{"vocab_size": 8192, "attn_scale": 0.125, "tie_embeddings": false, "optimizer": "muon_variant", "doc_mask": true, "steps": 4035, "dataset": "wikipedia_en"}
MLP neurons of a small language model. Each row is named by its layer, matrix (gate and up: input weights) and neuron, and shows model dimensions 144-239. Each number is 128 + 24 x the weight over its row's rms, rounded and kept within 0 to 255. A neuron's up and down rows have the sign that makes its largest values positive.
After each neuron's rows, "fires in" lists the words (lower case) most often at its 100 highest values on Wikipedia text that the model never trained on. A number after a token or word is its count.

L4.gate821 [135 131  73 130 137 146 156 132 127 113 161 123  87 133 129 107 119 111  77 140 137 106 113 184 101 110 133 109 165 110 147 120 129 101 106 130 114 129 140 162 163 157 137 154 104 144 110 109 149 104 117 128 142  93 179 137 115 143 161 169 138 115 140 156 146 124 119 152 134 110 115 130 174 139 140 121 122 172 109 114 128 102  89 146 131 176 160 148 150 124 180 137 120 160  96  87]
L4.up821 [140 116 150 156 145 122 136 106  98  59 162 119 103 132 128 124 146 145  81 134 157 137 127 111 102  90 178 110 166 119 134 174 100 147 134 142  97 120 120 155 183 123 139 140 111 131 118 157 117 145 129 129 115 131 157  92 136 149 203 121 170 154 148  79 142 108 127 133 128 146 112 158 128 113 139 128 101 123 103 117 149 104  90 101 163 114 100  92  94 138 147 109 106 114 145 100]
fires in: "for" 61

L4.gate385 [124 124 127 164  69 106 112  91 127 182 113 154 182 122 100 146 105 131 106 145 167 114 126 180 125  83 134 131 113 107  89 133  96 137 129 152 131 110 135 140 119 128  88 124 136 149 127 185 102  98 109 121  77  77 141 137 163 127  84 155 100 122 152 166  77 111  68 112 132 172 122 136 163 176  90 173 121 139 168 151 114 114  90 129 163 111 140 116  97 128 112 174 108 158 119 156]
L4.up385 [118 152 136 121  84 151 165  93 116  96 150  90 157 128 149 158 105 112 168 171 118 113 121 107 136 102 147 155 101 107 104 110 146 145 123 142  93 116 159 171  86 115 107 134 153 144 151 163  96 135 116 139 110 119  66 119 162 101 124 139 132  99 139 197  96  99 105 133 114 102 128 103  90 123 110 108 106 140 112 143 101 167 135 119 117 104 123 117 116 114 156 139 114 153 137 109]
fires in: "album" 27, "released" 17, "record" 12, "band" 11, "release" 8

L4.gate162 [153 132 134 139 125 154 105  94 113 127 143 161 115  74 136 124 112 109 121 106 164 148 168 147 155  72 130  98 115 116 157 147 114 133 128 160 113 151 141 146 104  85 116 143 105 123 117  92 147 214  85 128 151 117 171 157 103 103 132 105 138 102 116 148 138 158 122 121 113 127 149 147 152  97 151 138 147  81 119 188 125 116 124  85 155 141 132 108 146 112 154 128 164 111 147 152]
L4.up162 [126 161  78  73 119 120 129 153 123 109 126 156  84  89 101 133 115 153 160 143 120 160 117 178 110  82  95 116 119 108 114 126 129 130 101 136 134 153 143 151 119 111  96 146 114 186 128 143 127 137  97 130 150 126 120 128 114 111 126 132 110 135 102 140 123 223 124 126 131 130 110 128 113 109 149 131 148 107 148  81 179 155 141 158  91 155 116 143 114  94 161 150 138 103 159 114]
fires in: "of" 29, "after" 29, "following" 6, "thacher" 5, "senior" 4

L5.gate818 [121 132 104 125 142 135 109 126 112 153 151 122 143 131 112 117 121 157 167 122 114 127 124 117 134 132 121 131  82 118 108 116 105 113 162  81 120 168 201 118 104 121 130 156  91  76 136 126 106 126 141 108  95  88  92 119 143 151 156 143  79 106 151 106 109 120 118 143 142 117 119 163  94 157 145 120 124 155 149 102 131  95 124  88 128 146 149 127 103 132 155 132 151 175 103 134]
L5.up818 [ 87 131 156 126 111 129 100 142 114  71 155  94 124  93 142  92 150 200 123 179 128 108 117 144 135 133 116  82 147 170  73 135 132 171 141 121  93 140 146  79  94 100 143 161  98 115 156 120 109 142 158 129 125 122 142 112  99 102 127 161  79 145 152 157 148 107 102 121 107 160  95  93 107 156 129 163  98 118 116  85 132 117 128 121 115 103 119 127  89 134 147 133 138 179 147 125]
fires in: "as" 47, "damage" 4

L5.gate791 [145 131  88 138  83  82 127  88 103 166 144 125 153  96 121 154 111  89 122 124 167  53 141 169 141 148  91 138  68 155 115 153 115 195 137 100 125 133 173 124 126 120 185  96 130  83 149 135 139 117 132 103 126 144 133 155 106 120 123 158 120 126 112 182 143 151 158 125 163 136 153 100 128 155 137 119 101 166 134  92 164 110 131  83  85 134 110 142 134 100 145 118 117 126 101 128]
L5.up791 [112 126 120 106 153 154 134  98 111 136 111  89 107 112  97  99 150 123 116 100 143 121 157 131  96 123 129 155 130 160 141 137 149 153 110 127 109 159 155 138  83 123 115 117 105 106 149 162 108 124 120 138 141 133 126 171 132 141  99  79  97 147 174 126 114 140 165 183 129 129  99  87 155 135 124 138  82 104 140 118 116 104 107 127 118 143 165  79 150 150 127 104 138 126 153 137]
fires in: "n" 25, "of" 15, "s" 8, "place" 5

L12.gate583 [185 148 128 153 128 103  89 144 141 164  95 151 126 126 104  99 115 147 140 164 151 146 134 164 163 129 141 116  81 104 121 116 137 128 124 180 175 121 113 115 157 162 103 118 162 139 113 148 139 123 104 129 120 133  88 122 129 116 118 173 140 134 175  84 139 125 115  86 137 146 137 121 167 147 126 166 128  98 119 157 123 122 118 162 129 136 111 108 117 101 149 100 116 106  99 130]
L12.up583 [144 130 127 180 133 131  89 134 146 147 148 148  84 124 136 124 100 164 135 147 134 160 152 135 173 119 140 135 112 114 114 125 131 122 139 118 108 107 143 146 127 169 145 136 188 153 123 125 130  93 117 135  91 136 124 152 101  95 109 141 156  99 129  90 129 132 155 122 121 112 136 148 145  93 130 136 127 111 154 110 124 138 124 146 185 135 109 117 136 120 127 148 153 104 138 162]
fires in: "of" 14, "for" 9, "by" 8, "before" 8, "began" 7, "after" 6

L5.gate25 [ 78 142 147 126 148 143  96  93 117 143 156 145 119 134 140 131 118 127 128 142 107  87  98 139 146 130 160 108  99  94 128 108 137 122 116  99  67 144 177 123  93 126 146 114 112 107  97 107 143 118 128 102  96  80 127 120 141  97 126 136 186 149 159 124  87  95  84 132  98 154 126 169 158  95 130  85 154 140 144 108  80 123 113 120 160 126 149 168 141 121 132 116 110 100 147 138]
L5.up25 [ 95 106 129 126 132 128 117 144 129 153 184 103 113  66 180 128 134 151 134 149 126 112  95 149 131 134 171 146  90 173 116 174 105 117 119 121  97 152 158 108 116 107 131 117 101 110 121  85 116 164 127 132  90 115 162 136 136 117 124 157 130 136 143 152 138  84 128 113 115 151 120 149 123 106 110 133 153 119 137 110  97 142 115 134 147 142 131 139 147 142 129 152 156 128 118 124]
fires in: "as" 72

L2.gate146 [135  85 127 127 131 125 145 150 136 131 129 116 154  90 127 101 119 129  86 122 183 110 140 100 135 133 110 169 139 133 136 163 155 112 151 141 162 146 171 176 102  91 144 138 104 122 108  90 146 132 134 113  93  98 148 127 129 149 127 125  98 144 123 119 125 137 123 118 137 109 144 108 166 156 146 115 140 154 116 138 133 130 145 119 142 106 147 173 135 112  88 133 162 159 184 159]
L2.up146 [114 102 138 136 156 123 109 131 157 108 136  99 118 117  96  83 128 120 138 145 150 100 144 104 139 112 130 129 126 135 110  92 121 142  71 134 124 155  98 140 110 114 173 135 110 135 130 125 113 129 114 133 136 150 124 119 108 103 143 131 151 123 106 112 134 152 125 146 158 152 163 113 179 152  86 106 113 124 124 102 110  81 142 126  74 123 118  87 119 130  89 110 120 180  92 128]
fires in: "for" 88

L4.gate107 [139 143 114 107 136 149  89 188 123 169 141 114 174 141 129 112 100 157 115 108 128 172 139 123 121 153 113 126 106  84 147 138 121 119 110 139 120 145 115 113 123 109 119 152 169 138 122 144 126  89 156 135 110 106 147 143  85  79  77 114 116 126 108 153 126 180 147  97 120 156 156 136 107 144 126 160 102 180 165 144 120 149 109 129 156 145 141 121 154 181 150 139  73 132 135 107]
L4.up107 [156 135 114 119 125  93 148 148 106 147 145 133 127 150 148 169  79 132 146 108 136 173 141 129 129 127  96  85 117 102 139 161 104  93 139 122 133 135 125 127 138 108 121 148 161 160 116  96 113 113 119 120 110 117 151 146 121 134 145 140 129 119 118 118 136 152 127 117 146 151 158 124 128 136 157  96 173 166 110 174 147 130 132 136  82 132 114  90  85 174 167 125  96 147 145  94]
fires in: "however" 16, "despite" 11, "loss" 9, "time" 9, "although" 6, "problems" 5

L5.gate1006 [144 115  92 123 143 109  93 106 161 141  99 146 121 118 155 130 136 137 119 182 140 133 135 149 119 125 118 178 119 146 111 117 134 126 148 167 120 116 129 172 108 110 107 124  96 145 142 153 131 108 159 131 123 117 144 150 106 119 146 162 115 107 101  75 179 143 171  98  73 139 120 109 129 173 110 125 149 129 139 117 152 144 135  93 131 137 125 134 115 179 154 130 149 181 146 110]
L5.up1006 [121  97 144 115 103 161 131 133 103 132 179 113 159 143 120 150 131 117 133 141 132 142 118 121 151 105 190  95 136 154 127 175 168  80 138 126  97 130 122 143 111 118 138 181 149 124 123 117  98 117 111 121 119 115 116 116 144 131 178 162 176 133 146 145 148  96 111 150 103 140 138 116  85 134  93 137  96 145 118 109  81 130 117 139 115 130 122 126  70 178 127 107 104 133 118 117]
fires in: "for" 35, "of" 11, "on" 8, "from" 6, "johansen" 6

L2.gate382 [118 128 109 104 153 165 117 121 152 136 149 155 158 154 134 107 110 138 132 151 103 165 108 135 136  87 136 104  72 144  87 145 151 107 173 133 116  94  97 107  97 118 108 111 131 166 115 127 124 128  89 133 113 120 117 115 121 100 129  97 114 131 119 146 147 107 151 147 149 147 180 148 174 115 134 106 122 148 150  90 129 110 129 146 148 147 154 125 135 144 176 149 148 151 113 105]
L2.up382 [ 96 106 107 114 144 139 118 129 157 131 151 156 132 108 158 113  93 159 150 137 155 136  93 172 101 125 140 119 127 122 151 177 120 114 122 118 128  66 119 116 111 165 117 110 148 125 125 136 126 180 132 167 146 120 122 110 118 140 102 122  67 134 114 122 172 124 180 123 180 159 128 155 155 110 115  95 139 129 166 117 147 123 135 125 135 141 163  95 100  95 163 158 144 173 121 137]
fires in: "high" 40, "up" 16, "low" 6, "few" 6

L2.gate213 [102 195  88 120 106 110 125 116 141 153 157 140 145 129 140 149  92 104 110  99 140  98 145  85 177 132  94 119 109 116 115  95 177 124 158 140 131 138 147 109 107 141 111  91 150 153 103 147 117 126 116 116 114 147  50 134 145 159 113 117  93 121 113 136 123 172 163 134 137 141 116  96 144 154 161 158 110 115 105 132  78 140 170 135 106 128 133 122 133 115 131 190 145 110 129 165]
L2.up213 [115 167 103 127 114 103 127 102 124 147 121 112 142 124 131 146 141  93  95  80 131 141  80 144 135 124  76  95  74 111 142 125 148 108 123 125 112 147 151 142  74 118 133 124 182 135 104 122 112 114 146 152 128 137  81 121 137 122 121 142 115 148 107 127 128 124 150 124 144 156 181 152 178 135 146 101 118 147 174 125 130 155 149 120 120 103 142 128 116 146 110 145 149 119 151 166]
fires in: "of" 44, "since" 22, "all" 16, "until" 15

L2.gate671 [104 120  91 110 122 161 145 103 138 146 161 162 171 120 104 133 184 179 132 148 101 103  86 138 143 120 107 160 175 125 112  96 169 106 136 155 113 110 184 111 120 100 157 110 152  95 120 120 104 128  90 112 134 129 110 123 130 128  97 155 153 112 110 132 137 176 121 120 169 141 123 139  97 148  86 102 109 111 101 148 111  95 144 130 163  82 132 102 121 119 107 143 157  97 102 131]
L2.up671 [123 188 115 139 122  92 141 134 118 125 123 154 162 123  74 158 150 155  78 146 122 134 105 116 144 141 108 125 158 125 129 125 136 128 153 100 170 107 157 180 124  86 119  85 134 114 150 165 111 134 152 140 138 119 150 160 124 128 102 152 147 133 123 111  94  95 134 110 123  96 140 102 185 118 106 108  92 137 103 117 127 129 135  99  83 106  76 113 145 100 117 168 132 114 109 140]
fires in: "all" 44, "non" 8, "originally" 6

L3.gate888 [145  69 108 132 148 130 114 150 154  92 144 118 111  77 147 143  96 132 116 114 118 144 163 150 150  95 154 112 109 151 164 154 101 155  96 152 104 126 111 109 145 155 141 144 136 103  79 133 120 101 133 134 118 111 147 125 154 114 120 169 103 169 152 116 131 107 139 159 144 115 132 143 101 113 129 126 115 123 112  81 148  97 191 142 164 144 104 139 156 132  94  89 103 167 100 174]
L3.up888 [164 112 117 100 114 116  91 118 150 133 128 113 128  82 130 155 152 122 143 121  99 120 141 144 150  79 109 136  91 138 151 151 112 100 150 108 151 118 110 155 145 135 126  72 129 151 108 130 130 127 116 161  98 149 157 148 129 141 121 135 127  96 137 150 131 140 155 141 116 116 123  87 133 118 143  98 183 148 117 127 148  87  93 130 106 148 123 103 162 149  94 129 125 116 154 178]
fires in: "began" 33, "were" 8, "continued" 6, "are" 6, "continue" 5, "cannot" 5

L5.gate524 [155 142 107 129 133 112 167 149 139 169  95 159 120 119 142 138 150 147 141 144 136 114  95 138 161 122  80  88 137 141  99 145  95  97 121 121 121 113 138 120 107 135 118 141 124  94 149 146 170 150 141 150 141 102 149 102 170  92 145 115 126 132 141 167 124  98  73 104 137 110 134 148  92 128 159 123 156 160 149  77 133 102 166 130 182 125  90 127 137  94 146 141 140 118 139 122]
L5.up524 [108 129 180 124 115 137 136 159 107 148 157 106 133 151 159 137 157 132 129 135 155 105 132 108 162 156 141 118 146 181  87 115 135 124 166 136 120 171 157 125 140 127  97 141 129 138 108 147 101 134 114  93 166 129 218 124 142 120 145 128 149 107 136 142 156 125  98  96 162 139  95 156 109  94 173 123 153 169 139 121 116 128 131 127 154 103 137 182 132 107 140 144 125 152 112 108]
fires in: "as" 73, "after" 13

L12.gate270 [ 72 144 100 149 107 136 111 139 160 155 176 121 130 127  86 126 139 107 120 141 198 156 121 110 137 103 120  92 121  93 158 133 156 102 170 141 111 121 128 144 164 109 143 131 143 115 124  98 141 141 154 154 125 145 174 115 115  97 180 144  84  80  63 114 136 138 153  86 130 108 120 142 127 130 126 120 106 154 149  61 116  86 154  85  77 135 125 134 179  82  70 126 154 112  79 161]
L12.up270 [120 158 117  76 135 152 141  95 146 151 114 122 115  88 124 114 156 111 161 134 140 150 115 138 115 109 157 124 136 121 111 148 134 137  97 173  90 116 109 191 149  90 117  72 124 173 147 135 139  99 120 136  92 147  99 128 104 151 130  96 106  95 116 123 116 104 153 153  99 155 119 100 131 161 149 159 131 108 133 129 136 125 127 128 120 109 137 103 132 149 171 102 139 100 173 115]
fires in: "of" 49, "for" 9

L6.gate839 [129 140 109 114  95 117  98 103 126 135 120 110 122 105 152 118 120  98 112 159 143 111 132 163 114  82 111 125 128 161 140 135 158 132 124 108 168 133 128 132  77 132 132 146 126 106 129 127 107 136 135 154 134 138 123 120  92 112 135 116 166 146  85 140 151 135  99 129 115 145 133 137  94 150 111 148 147 118  81  89 135 110  92 135 158 155  82 153 125  83 115 177 101 119 162 159]
L6.up839 [107 133 130 132 150 112 147  82 156 106 162  98  95 101 195 140 146 116 127 138 164 121 147 114 128 153 164 161 147 153 150 103 150  77 121 155  78 168 125 140  91 162 153 123 125 136 115 140 115 137 137 126 107 153 118  98 103  99 135 140 152 137 171 139  83 144 133 133 108  90 172  88 114 126 119 146 116 124 127 142 107 123 133 131 153 150 112 120 166 147 110 124 121  83 134 108]
fires in: "released" 19, "isbn" 18, "running" 6, "release" 5, "starting" 4

L4.gate425 [145 112 111 124 157 117 116 149 129 150 189 133 153 125 103 162 163 116  86 112 109  95 134 113 134 173 117 124 120 152 131 140 135 149 171 138  96 126 139 126 127 123 168 121  74 128 148 116 100 167  91 102 157 112 104 128 182 123 123 104 136 121  72 132 143 187 150 108 150 141 140  98 126 140 139 121  93 118 137 136 146 107 128  93 148 123 135  95 150 111 109 173 121 107 143 178]
L4.up425 [109 210 150  93 130  96  91 129 136 171 139 163 139 129  83 135 153 120 101 150 114 141 152 103 127 147 179 109 108 194 141 115 121 154 124 140 120 106 137 127 121 138 154 104 127 157  82  89 123 105 106 131 123  86 154 110  84 129 135 131 124 120 128 145 133 144 127 100 130 144 161 133 133 106  98  88 151 132 161 150  86 120 132 102 130 111 157 143 128 141  93 129 102 124 106 144]
fires in: "all" 75

L5.gate27 [ 97 127 131 136 153 120 103 144 142 132  97 105 116 147 153 104 123 165 136 122 168 146 108 149 140 118 136 102 159 145  79 131 136 128 141 116 142 159 116 189 124 130 117 129  75  98 130 100 132  97 123 106  96 150 169 168 102 171 149 150 130 157 129  91 131 145 176 194 177 175 149 101 120 133 146 119 136 173 108 111 133 112 169 151 143 129 152 112 139 126 109  98 127 120 152 134]
L5.up27 [108 145 157 130 140 135 151 137  98 137  90 119 100 158  76 109 107 106 137 122 133 157  96 133 195 106 108 148 173 149 113 138  85 152 113 134 127 112 132  91 101 156 124 156 147 115  74 107 138 153 113 112 122 115 138  80 117 145 162 159  95 114 112 113 134  82 104 140 124 130 134 106 138 169  99 103 123 153 131 105 118 102 126 133 150 143  83  91  85 158 145 102 155 118 165 133]
fires in: "of" 68, "for" 22

L7.gate147 [139 143 105 175 144 112 146 145 136 143 159 132 147 128 117 189 118 104 121 110 125 123 141 168 109  77  77 165 130 120 144 116 124 131 131 140 131 127 148 104  67 121  92 100 140 101 138  71  88 109 101 133 136 117 129 148  96 141 123  85 136  86  71 125 124 125 110 123 115 102 111 137 152 144  96 123 128 121  97 131 107 132 122 130  92 102 147 127 128 138 141 137 129 129 101 100]
L7.up147 [143 142  80 156 151 109  77 115 103 120 136 145 160 145 127 133 128 153 111 146 123 135 162 124 142 110 156 165 159 137 115 164  97 155 123 184 130 149 187 106 113 127  87 138 153 120 158 108  58 122  92 121 124 156  95 123 141 142 140 145 159 119 110 125 118 138 125 112 134 144 112 147 141 141 165 109 184 154 129 124 136 142 102 105 119 114 125 124 158 159 171  80 170 145 120 158]
fires in: "well" 38, "he" 7, "longer" 6, "widely" 5

L7.gate52 [124 149 120 155 121 154 116 136 115 109 164 103 107 135  92 100 158 139 147 113 152  90 136 120 148 173 128  84 124 100 144 140 124 114 105 142 113 112 184 146 172 102 136 167 124 116 137 101 133 112 120  97 114 126 104 141 149 146 138 173 114 173 106 129 140 212 158 119 130 108 136 125 142 146 133 123 165 151 106 104 119 133 124 102 106 104 127 140 137 115 130 141  94 173 105 144]
L7.up52 [156 125 165 133 133  91  89 156 183 150 167 161 121 132 141 125 151 122  99 124 137 139 129 142 135 168 109 102 105 134 125 110 114 139 155 129 125 128 132 149 121 118 155 125 153 141 121 172 105 134 172 138 100  87 143 111 143 100 146 159 103  99 113 120 177 182 173 131 141 155 134 130 149 170 123 159 158 131 112 117 119 110 107  75 156 139 138 120 138 167 143 174 143 144 148 135]
fires in: "as" 78, "than" 13

L3.gate582 [ 98 123 115 135 161 101 120 116 149 127 164 106 149 106 116 150 129 159 122 149 106 121 131 129 159 137 162 167 113 146 161 108 120 177 146 121 151  95 130  91 127  77 130  89 137 146 137 153  85 157 108  86 112 114 150 118 127  88 164 108  68 133 127 152 126 159 123 133 156 169 127 144 124 151 116 100 103 129 191 105 144 144 108 138 131 116 133 135 129 132 169 131 162  86 113 113]
L3.up582 [115 116 150 115 137 117 130 121 136 128 147 140 120 133 152 110 100 125 161 148 132  81 151 180 102 158 113 145  58 127 112 126 106 114 163 182 114 147 137 138 121 134 105 119 129 106 141 122 106  71 126 131 103 161 114 114 102 148 121 102  82 111 144 145 117 117 145 131 177 120 113 125 116 134 101 118 117 121 116 160 141 162 185 110 135 143 139  95  97  85 135 169 125 147  92 188]
fires in: "high" 39, "total" 5, "generally" 4, "low" 4

L7.gate970 [125 137 128  79 114 110 114  98 141 135 116 121 131 169 127 119 146 143 135 125 146 141 113 142 119  84 163 129 110 114 168 145  91 148 134 137  89 116  72 103 105 116 120 101 125 146  88 150 119  97 115 138 135 117 171 123 162  63  91 143 139 114 111  98 117 151 143 138 107 121 138 123  89 136 154  97 153 149  81 137 137 106 146  83 160 149 128  98 130 142 126 135 125 145 157 159]
L7.up970 [ 93 145 168  99  81  96 117 134 133 136 114 145 138 114 145 146 131 105 169 122 117 102 164 106 136 120 155 111 134 133  98 127 131 107  99 154 112  97 143 173 132 141 147 163 122  84 107 119 101 140 134 123 147 115 110 115 134 106 116  90 133 150 144  99 125 137 120 158 121 169 111  53 199 143 137 102 120 116 135 107 149 118 118 102 128 156  95 159 128  95 123 106 106 139 137  81]
fires in: "on" 17, "however" 16, "although" 15, "when" 10, "with" 6, "though" 5

L3.gate702 [123 115 117 137 110 160 182 130 151 128 164 151 131  98 127 106 147 155 125 111 122 118  89 105  98 113 112 172 116  53 170 168 123 146 110 104 124 119 134 131 121 126 149 136 128 164 124 117  91 118 131 122 151  97  77 130 116 107  75 162 134 106 147 157 104 141 110 112 126 120 164 100 153 122 138 112 132 123 129 107 133 103 121  64 137 132 143 109 116 140 119 121 151 169 152 113]
L3.up702 [ 95 126 171 133 127 140 191 151 157 177 122 134 140 128 132  86 154 160  87 110 134  62 150 119 101 153  77 142 118 108 114 164 143 139 150 100 130 149  95 107 153 110 168 140 141 160  95  79 130  96 157  82 128 129 137 138 146  80  91 127 106 106 134 122 112 159 130 139 120 126 169 124 124  93 121 143 114 159 121 126 166  93 145  97 131 139 127 141 125 132 118 156 153  93 134 133]
fires in: "or" 63, "and" 7, "but" 5

L5.gate213 [147 147 138 150 124 113 125 138 163 139 130 102 130 161 135 128 110 124 149 109 116  93 121 129 158 139 137 152 158 150 100 142 126 156 137 126  91 151 155 137 180 115 138 134 106  90 110 123 155 125 178 116 119 144 139  80 150 109  87  79 128 133 136 112 154 134 144 144 107 116 147 143 147 143  98 161 101 123 128 102 107 116 123  93 154 143 132 122 143 177  90 128 114 138 168  91]
L5.up213 [130 101 129 193 112 148 164 120 102 109 100 128 142 125 122 140 132 131 129 144 118  79  73 141  98 111 154 144 114  62 148  96 165 144 108 139 106 133 156 141  76 101 151 149 148 179 122 128 111 173 120 150  84 112 134  93 171  94 122 140  96 148 158 164 137 145 137 117 134 118 136 141 150 139 160 141 109 131 149 101 133 120 150 176  92  92 106 116 131 132 170 149 182 119 142 156]
fires in: "from" 26, "scarlett" 6, "shue" 6, "with" 4, "wire" 4, "lukaszewicz" 4

L5.gate47 [127 160 128  95 112 124 117 130 116 107 100 122 127 145 151 105 142 139 135 116 145 105 128 135 149 122 155 117 100 144 156 156 113 131 168 143  94 135 130 123 100 102 128 162  95 115 122 137 133 106 149 159 116 158 127 129 100  98  83 119 116 147 125 152 138 123 132  60 153 154 112  68 136 146 148 130 127 123 149 143 107 106 113 139 116 156 147 181 133  94 139 140  54 154 123 151]
L5.up47 [125 131 122 140 115  88 121 113  92 151 111 117 129 182 145  94 121 116 160 113 157 135 166 112 130 139 204 110  93 140 158 142 155 140 147 183  81 119  86 101 118 136 116 119 154 151 146 115 114 124 143 207 128 144 133 123  87  94 104 131 135 140 133 125 133 147 162  78 154 168 124  88 119 122 143 104 110 136 164 160 126 113 138  99 113 168 107 129 150 114 178 134  97 137 138 156]
fires in: "after" 29, "although" 10, "despite" 10, "when" 10, "but" 8, "due" 5

L4.gate389 [137 130 164  88 159 103  70 134 124 154 125 149 131 154 138 116 150 148 154 146 131 169  77 168 122 124 124 143 146 119  94 122 146 113 114 108 145  78 127 139 113 132 126 113 154 162 112 136  99 100 111 122  73  88 115  66 152 147 120 114 148 115 127  92 137 131 137 170 132 162 150 116 143 148 120 158 143 133 113 142 146 121 146 179 162 156 136 128 115 117 128 134 138 117 116 180]
L4.up389 [139 166 146 145 160 137  89  87 141 150 116 109 160 105  87 163 135 103 151 124 131 158 143 165 135 146 121 130 121  88 104 125 123 145 119 120 146 119 130 121 127 120 115 134 135 136  99 160 105 129  88 121 139 116 156 138 114  92 148 106 107 153 104 131 168 156 107 141 138 140 157 118 136 101 135 113  91 113 191 125 121 122 154 143 145 144 164 144 114 115 140 140 148 108 147  94]
fires in: "for" 19, "of" 11, "to" 7, "lost" 7, "after" 5, "suffered" 4

L2.gate868 [135 133 112  87 147  97 121 132 139 105 139 119 121 128 155 108 142 150 101  91 127 134 131 164 131  59 139 145  78 160 144 108  80 102 101 137 157 131 161 129 150 133 140 114 128 106  92 125 126  74 146 162 114 121 157 134 127 104 103 141  81 128 142 140 110  98 151 135 100 137 162 146 100 137 137 169 119 109 137 100  89 129 148 165 155 108  95 121 143 156 124 125 174 146 123 135]
L2.up868 [125 125 122  88 137 106 131 149 108  84 139 101 118 117 136 124 140 163 105  96 144 116 167 132 162  80 136 144  96 138 144 102 108 113  80 124 145 118 145 125 151 163  99 128 130 108 108 128 140 142 146 154 101  90 136 120 126  85 124 130  88 114 116 151 135 119 137 128 141 114 139 121  95 152 146 164 140 122 108 138 133 103 126 150 115 127 116 108 151 125 142 122 163 156 144 152]
fires in: "began" 25, "continued" 6, "start" 6, "continue" 5, "stopped" 4, "failed" 4

L7.gate342 [137 118 115 190 103 101 145 101 109 122 132 119 142 146 100 105  95 110 104  88 128 129 112 146 124 151 107 140 133 138  77 108  85  78 137 194 143 149 139 118 144 129 142 109 137 105 137  86 158 171 130 106 107 161 127 102 174 108 125 129 157 123 125  96 116 117 163 142 130  96 144 145 144 139 144 127 138 104 114 138 132 166 134  99 120 103  93 113 130 151 177 159 118 146 140 116]
L7.up342 [132 138 152  93  83 118 151 133  74 104  98 124  94 143 155 110 107 135 129 116 109 120 143 124 110 109 123 152 108 126 119 151 155 126 107 143 161 176 109 126 180 116  82 126 158 103 140 121 147 133 135 103 124  74 110  95 169 154 116 146 152  88  96 135 129 126 127 100 138  98 146 137 121 116 149 150 130  71 154 175 110 110 152 138  49  98  81 106 138 133 175 134 163 153 171 136]
fires in: "to" 27, "by" 27, "of" 19, "with" 12, "from" 4

L11.gate136 [123 126  75  99 113 143 142 177 119  93 108 140 111  74 116 115 141 147 134  99 154 163  91 151 152 123 120 150 128  72 163 139 123 135 111 153 124 159 131 138 135 121 154  51 118 115  74 114 125 130 153 153 134 128 158  91 159  95 131 100 144 157 155 134 149 106 112  79 141 150 170 113 137 110 105 127 147 136  92 103 142 148 154  93  87 138 136  86 141 131 137 158 134 118 119 124]
L11.up136 [114 151 179 110 148 129 158 123 128 160 115 120 114 174  53  76 163 116 141 142 100 149 109 118 128 102 108 127 145 142 140 116 134 118  86 131 127 143 134 124 157 139  97 101 147 158  68 130 113 140 116 171 116 199 124  99 112 107 106 126 104 150 122  69 122 135 136 137 141 111 169 151 142 137 180 127 156 117 139 106 125 135  90 124 119 106 134 110 120 124 131 147 179 133 113 144]
fires in: "of" 65, "among" 4

L5.gate442 [ 99 125 137 120 110 126 102 109 143 132 162 169 189 112 134 136 138 123  97 110 127 154 168 148 141 151 135 127 161 123 127 128 103 133 137 123 153 134 147 123 113 159 128  87 150 135 131 134  78 115 109 140 202 112 161 114  99 136  86 102 149 147 102 127 109 127 142 162 116 120 136 156 128 124 110 135 105 126 143 132 109 158 140 130 112 136  98 165 100 158 139 103 106 136 108 133]
L5.up442 [117 113 106 113 117 112 112 109 131 134 157 138 196 118 102 122 132 115 109  99 108 179 143 154 113 150 132 106 114  93 141 168 131 143 129 106 123 126 185 141 124 153 107 103 153  60 147 159 107  98 135 158 139  96 153 114  89 128  80  93 137  99 116 128 133 123  97 136 123  80 122 148 109 124 132 151 143 128 145 123 127  98 119 137  80 119 139 131 141 142 103 148 148 136 118 110]
fires in: "well" 39, "originally" 6, "royal" 6, "widely" 5

L6.gate455 [ 95 155 123 145 119 160 144 132 100  73 140 129 142 111 170 126 130 186 109 119 115 124 105 137 132 109 107 137 102 101 158 176 138 110 134  88 128  93 104 140 135 143 142 123 102 106 107  90  82 142 114 101  98 145  66  90 129 160 131 167 163 139 136 113 125 115 134 148 164 113 137 143 126 100 125 126 169 101 141 121 135 138 116 112 122 117 109  72 122 129 113 112  90 126  86 141]
L6.up455 [123 138 126 157 118 157 102 113 153 186 137 121 105 122 131 161 125 114 110 102 175 121 115 168 123 123 117 108 107 119 114 138 144 117 150 149 132 132 139 155 158  95 134 167 121  91 132 112 167 127 135 106 155 135 139 140 129  85 123 142 158  86 129 148 169 126 156 120  86 160 126 139 117 157 120 143  98 122 112 134 159 144 139  51 108 138 112 156 128 118 125 129 130  65 148 109]
fires in: "or" 53, "as" 19, "and" 6, "oriented" 4